config.toml
d_model = 160
d_mlp = 640
norm_place = "peri"
rope_base = 10000.0
tie_embeddings = true
init_std_up = 0.0548
warmup_steps = 380
dataset = "wikipedia_en"
MLP neurons of a small language model. Each row is named by its layer, matrix (gate and up: input weights) and neuron, and shows model dimensions 48-143. Each number is 128 + 24 x the weight over its row's rms, rounded and kept within 0 to 255. Numbers have three digits each. A neuron's up and down rows have the sign that makes its largest values positive.
After each neuron's rows, "fires on" lists the tokens most often at its 100 highest values on Wikipedia text that the model never trained on.

L2.gate455:127121131123137106082128116117141182087104128144159169118117134125136134125098132087129125116135119095127123081135091104152120102095162152089145167138102084130123153167102157112073124119130137140095126143168141132126187120146116109168134173114136070177146099126137125120139105129116121135
L2.up455:132154143151137093112129133149146128120133141122104119126112163167114115144101170171148137157133125158106119156093101133137160149102076097129071120120162112136139122157105142170110104130081118094128120146140086123130132134121104154114120158131138104151129132130140158173130135102054139129
fires on: " |", "os", ":", "oc"

L2.gate457:129095087148150137133105161129092155110140174162104145148102115152083145145111129136108159111155125090155153124108123103112119110158133108144122118108135088175110171167113128136131105133128152105074131125139127147131139116173160149151108183161140111151136146093133100081125116157111159144
L2.up457:130098099127108089121119158156070123106121152128100143116131131133100134110093118134122155119133125163135150147145192127109184121165115097134109118099126117183097140145124143113131110090079125111109163170141093119088132084162165131129117120168141118143108138117153159128167148113121148159
fires on: " |", " ", "2"

L8.gate185:144104110144168123157092126134110159121157104109136156119151140135095121144153133138139155090110119117114127104118126103131119185130105108100113129132137123109128153093135143086125120139162154123108117157147120097086111111081189171141125154133129138171136124127129136115139102139109109128
L8.up185:139103173136142137116084132122086135174156120120113153091147142129150122141106106125129129114101127148150126086089161118113147143134101103153162156120116126127118109137128118102107111189142067078162147103107129156116093103143146138133107153149156079108136097128114121171156146131129137109
fires on: "2"

L2.gate297:133137138161090108098087101114096133109062125142142130097151087172113139158148090108099127107137152098099146181122109152118156144118143111085110158126125109133147134117147127127115120131180138150083177102153156156130133150151131156140115163075118105130137141143163102142135113126129113118
L2.up297:112130099128133165109108114104118176166141184147121146156091108111127093128104127131107078124117133085125107093136100119135118108097162144117135110166069156113103169167134149175114138076146152139136138135164116113105136145131107130118135137077142173156104115131137129152144224111178166175
fires on: "3", "4", "2", "0", "on"

L2.gate301:107113133164139116134146121092100152143135138159103124092106113126132184143109132126091151095101128146087122103103162072169151087140134119148151151104141105127119138104106127099112134102075153122118158115169133150121129094156111126131140091169126091139140118096145124109109120124148143121
L2.up301:106123072154171143136141128153145156104124133098146120114125141113120150119082133141125125126149155193123115176153156142134120111106106142136160119174132117201125117128099158099162097133127178110119147170174106147137119141150079127149101104122132181172145108129139124125155110175113147149
fires on: "-", " |", ":"

L3.gate429:104127109170089127108129140132116114148106169096109121114130126081137148101137130100128100152064140135195110170164160111095125144156123122111134135122080084140117131116164112126131106126123155156144161128159121131055127131157145098154086110134143117164120108137124136090130135135108142125
L3.up429:159163133113128132102104165122147133155093105136102117107080129155134141138098150159125106145110113082115172080131145158110126131114157149168083113126100136134088124166144136131153036122115106121115174150141107115142127152125122189139111122138147135107139112120120139160147157107109084157
fires on: " —", " ", "2", "3", "4", "5"

L2.gate637:125081132175138114150132152116117110177095158132086152088126123110135157123142112146097106135143132148105108078170145118085081157094122128114102119125134103105123196128122091135127116126121108120119102175129117148126106085114148142125134125144140127127166171159154102107175141132145180108
L2.up637:095159113090121130101119117101114107089144142143150119131093160134157151162126126159092135143137087110110136109117112096112104088124158159144145106123142135137088125148146143134133100106132157147169125170146090177124128138171103144123099156136167144138160161124184110134133162129126123164
fires on: "2", "3", "1", "4", "re"

L2.gate42:128129156091134120129124103133121099164133121137107113166102152132091136143169161154155147130079159150097122090124095151132108073098104111127088183144080101108130140155105130149126099148141126123152109154089125111119166093123133133131135150148103135126135147111103100145109137116099075146
L2.up42:149113112131127098174178150126106144177125120142105130146136159120093126112121158139140126154147113109134192120123115110115139105123106143136102136136134114108134114125093152171137153148101130116176110112143083124162131128105127148194074130137118168136120144157151171133085135149118153119
fires on: "at", " B", "B", "et", " established"

L6.gate301:111153111153089126137123157149097117105173145075135134137162147140127130121136153121109154129147146088130156108134120156105145095127143075115159105136123115130123165098127146109149118113139124140041115131126146099121156134135085078165150132095139126158150154104101128138130159179140163092
L6.up301:153067131113101120100159135125133168109151158116087110147098121110134105095125124159099107126084079131136144111126161171063139141111089148136098118137084120132097078138127117118146168141130140131110127133126161138113132140125146165138167147160129113151167125126146143130076092131109087116
fires on: " ", "0", "1", "9", "2"

L2.gate10:179109138138117162111111120083145159158119130128073098146143107153151150065127126097115105109139125169161169139158110158137106167140159117136129123118116098093126110078154154153139134134109138092139110084109098127154110133120087171128148131118117118132126147124115135157134100142117153118
L2.up10:137073107146137120097126119128138144158150103120136107122132113179152148145141130120167114122097081169128114115106184076130160151157144125126134123112123085142103149131137099103124136176148142117132110096134101150151142089146139134155107118135114163113163139123134127114161086114134122139
fires on: "\"", "uments"

L3.gate478:127091066111172129171169125132135124125091108133154189120123112149158171132135090130105109107129099146115136113115151142135108141151143176137156108166111069106106140148112131111140113164131131138098132137137112160102147166138167169133121117137151110104118174092149126112135133146129104140
L3.up478:159156099127066139163153159128082164134150157116100132155116177150155147171172128132106124137101092152111144141173088115146146142096125150118124114141155128099141118140152161162145101129137109124152172169106141177104134162114154156145108121133123183152184145140138087097117118124128135131
fires on: "9", "0", "8", "4", "2", "6"

L2.gate435:120153110095165083127134122171166102108149099138120112146100134121117121150141102109096152136141118129129129131119122142128085171070126164128153146132179119113130138158127144123109091149145107072113152118119155107083137136153111091115123163147104122153153116170137064135148084152133143146
L2.up435:119082094092138172120118109125134095172111091081125137118141122112130133137135151093113110099139170171108068127130124168124094150163096123108119096129114104115152163145122105136140112153112126145163080110112086138180069133160086086144136145118131152122115151125163158106128155145132156121
fires on: " team", " season", " market", " position"

L3.gate185:084132147155096136103100095108178134150109094136133159166207178155121131123127103181139102106079176141126075108091168132133114192122116120147091122107128138184126134144101129149156138111095152091105132117148124133126129100135094127139180114122138171140136121157143115119136108114127154118
L3.up185:110140120148105099073113141105116115168134095138120151117129133129097095171146156163129136136168134135145136110157128113144142163127152098116141192103160134142110140151118135101088128126107108130111135089119141136135189110145123116119142142150157088118134129114127165134155100162091192151
fires on: "s", "ons", "m", "age"

L6.gate615:097102083129120130122141097106092121167091072121155121140160074109130163093123114108149124124128139157161096145107175156120111112103142116132124136114094143096110139119108130091163144142152104098150158136087142080121135142122133144143106092090142158176146108113123127109175141147144167144
L6.up615:064122173176122125125125140141125142127102125127135102116146135073107130134165135181127143120125095162173113175131118141135144127095135120069129128110123146161129167092120179085186142109159133115150133131114089090133122129111136149165114095127145147124130090128121138090119147121142159112
fires on: "0", "1", "2"

L7.gate442:146116078120120126166143118056124150145117138134094103141163109157093121142142161114160119111170134139079159173101144133123119076111162153120115092103177128140139171137118144092125141138122106107110152149118181111146119148141122150162139130128111158116121119122158132118148139153161152143
L7.up442:111096185157109089154111138141108120138125165099105140127096095117137139178161132131101107151163106136146170117156152113088107119140119139113117154111132144126140108140113102142154169130129107097110135135110173123116118147150159170149148168117140119113132080149128103083077109115110152114
fires on: "\n", "1", ".\n", "0"

L2.gate442:145134107174104093121072117102103131087132144138098135145090108138133130121140086134116107146115123120137137147132110155150129151074140145148090160147136112131123141138111141149132102140095115112100113124121159149071129150173131123155145149093120103167125086094156097122118132138126134170
L2.up442:140187108164114104078121114126139092120130121165087154155120091141136136118151119152120092185121106119149152172128128105125165139083157165120139116152121096147107142157158116155128113118108111126116120135145101125057099128135109066126114181074123146150122136130135155126104150129144131121
fires on: "1", "2", "0", "4", "5", "6"

L8.gate570:138107134135124119143124092101141119150093143138138127112155091126101140122117139105157107083130109139135130152125117149100137149162135133127137159128154108141122129122162112119127160162178118149094122121072118120126124136151140134151135113083166166099159128169087065108149166155175184102
L8.up570:110110140095140133143093124102094125118116170117101140147136128121136135120120148112141177129136119181138166107155129111117126156105147134137133148139177146158168151148133112083130111116126112132138164170142142133173130166093124116126158192149185124137129104189110144105132128155122132106
fires on: "0", "1", ";", "3", " |", "2"

L6.gate8:194123142123108113150124068115182131121117109113140114146144116111156141135137126120121148144121119135134129141143102115128137155137165148059090134116168102124100137126133124114116151180155126133103084139118164159127139143189120114147160132131117094118117118144134102128184137163157141166
L6.up8:136139173106146155105096085087154136154111128176078094151153124103105108088103133142102125147161145117119165115159118137099124141140120102214111132138128127100139103162115138142128140158115159141140134169103103145133104129100148115142130144121140107128124148143143122124147154158187151164
fires on: ",", "\n\n", "8", " rel"

L7.gate536:113107122110147111133091142150166078148125131105112095177132112086121149130114151134157133102117141140149118159131150131166107132120145125115156104148107094124120103157094144113142104141174131170138150154102098114144124127139104122139158084128127129134157136197100087152110159171135140128
L7.up536:112121128105157158175156100062102093124125114121111075103135084165126122148105106126165155087135085119096170126124116182115151097157165116123141150114166124132157168129139132146138114121111137157128096161076115081108112135110138155111144124126116099084083128128162151153152151108114113152
fires on: " |\n"

L8.gate209:079070191153115119163123125112142133113142155125103111117112142104081190139149131127149113126136152130120101106110171166144144108124090106080076178122144122144106128117148079147110147132161115139076097126103108138112142134141108151129145158115111141129118132109109148148073143117122119144
L8.up209:133101121143153116138153142123120105086139105102145114126107145146137153107180146130163099139174123170083134131137097174102115079133089116138122115144114082103141128157122148117134182146116080082167134129120131134161091149135141161154109135153125119126141098117192144141120154094112123132
fires on: "R", "B", "D"

L6.gate605:082151111140092099100113098159160113128094122130132125142116118109074174135129103124131175107118153105136095153140104148129144176126154122148120157122126079165160086174139136116104124113130105139130081199132114132112155163172122090149182105125104135125138113128117136083084139147144113128
L6.up605:110186176130153112125103123142166145122137119159113123143063070159155112128128114196113167077115142142102124122136129170139153110156072117119158151136128123110128180153150101167129139107133141163089143132099090107141177153136175124140128119152142090110150107131118146122156156118134106153
fires on: " |\n\n", ".", " |\n", "an"

L2.gate58:073134112115138111125097119085114147107137117126110140117132130120067153131091077144116121111124138093122129144134148129146140165125123116129095155143118144117136135075118146122127134113128163127131106128143131122148126098153142108144145126151164113153066082127142099095068151161136110149
L2.up58:103098113117113111071090141119166116100141136123084139117143109121119096116162151181093131092122110080147168153112116156110172119122119118158137092159067152105073105146120107140126131098150135129130145153160094149089122131142103101123152140144140144136102122118114108154120134183136108140
fires on: ".", "4", "2", " h", "5"

L7.gate151:161085151112167140101119101124178125125091130099145104159140107156098132128138134120138131101128092103124118180104113119139099179120142107136143140090143135127147182114123117161097128164110103174129103100095141171137160109146157140153149144072128126091129134175130131116121110147123123107
L7.up151:136119126137103177135125114107142085150130156152109172111104110145096099142049150170152064100183146111141168110130156138106129154129144136176117142099105129115149102131120092125105147123123136087106130129109151153132144138143176167106110134103117122134095116138151171120144135095146148134
fires on: ",", " was", " death"

L6.gate169:136112125147115145142079135163138110117128133161122079155144083122092136149134133117128106148161142156132141117137117140130160090166164088133141174101127084151098113132096111127122119152138169153092134167130146077081134137122168130115149134117166132119075065121089123101105123123154142146
L6.up169:129148153116150124075119133132139116134166109135139102142145143079142100156087168126147121175125113147156113114142106171124098140106111111139138136121113184106139128088157105127128102092064114117103108167147137134110124119152142154136118153150129103098137146112147147134141129148112093147
fires on: "\n\n", "The", " to", ")\n\n"

L7.gate70:086119116165128121108142124164117079188122137188120127141096114148078116116113094142127126147111193108086092122105106089125145100126104142133083126137115099124094164099152130099104115141151125104088092164116090116125125109133143115138147162067129138114135120159109118146144107083118160113
L7.up70:088138159163125116114127167124139106136091162125130120106109113127120134137068155077135139162119164124161166110077168096151127090123161134121103130152127148102106150093133132114129128102136091119121170143090126115100150113135120095136168096094119159136151104146083150083129122175148145128
fires on: " The", "The"

L2.gate54:128154136102133123152113108111142162118136133104101089128132115108116121133155133085134088167136109148135117156145129123120119121130179098124078106124123129149117139130118143066126112202160149137136119136160123134185142175123154121144120137116125157117165101128127126137076140129180141127
L2.up54:075080108149112124162134165133105113151145109101111116101158130148116102154136129102120091190115067130135135153176139111130106150125130144152166136126091116153120125138157162089111157109149112149105104104106109162149137146129138119145129132081132177112174142085133138148104150125130137124
fires on: ".\n", "i", "\n"

L8.gate624:128170133132119119165154141095117130147135118162114163096138085164142173129082138079120116146122140146124089106111133127053157153122163113110100113096102088122101157138130121156119128201152109151139142163119138097140091149135172131144120136113131147126102096145146132139142114117127177111
L8.up624:167144155131147163103115165099137140156181120105159136151114136112188117137120140100106147114125121108151129143135115132134134104096102131122125137095118153122131089095129117072199097116131085087133125178077120131110144136133109115136123137125099154106109151156085178116120160131102119170
fires on: "The", " The"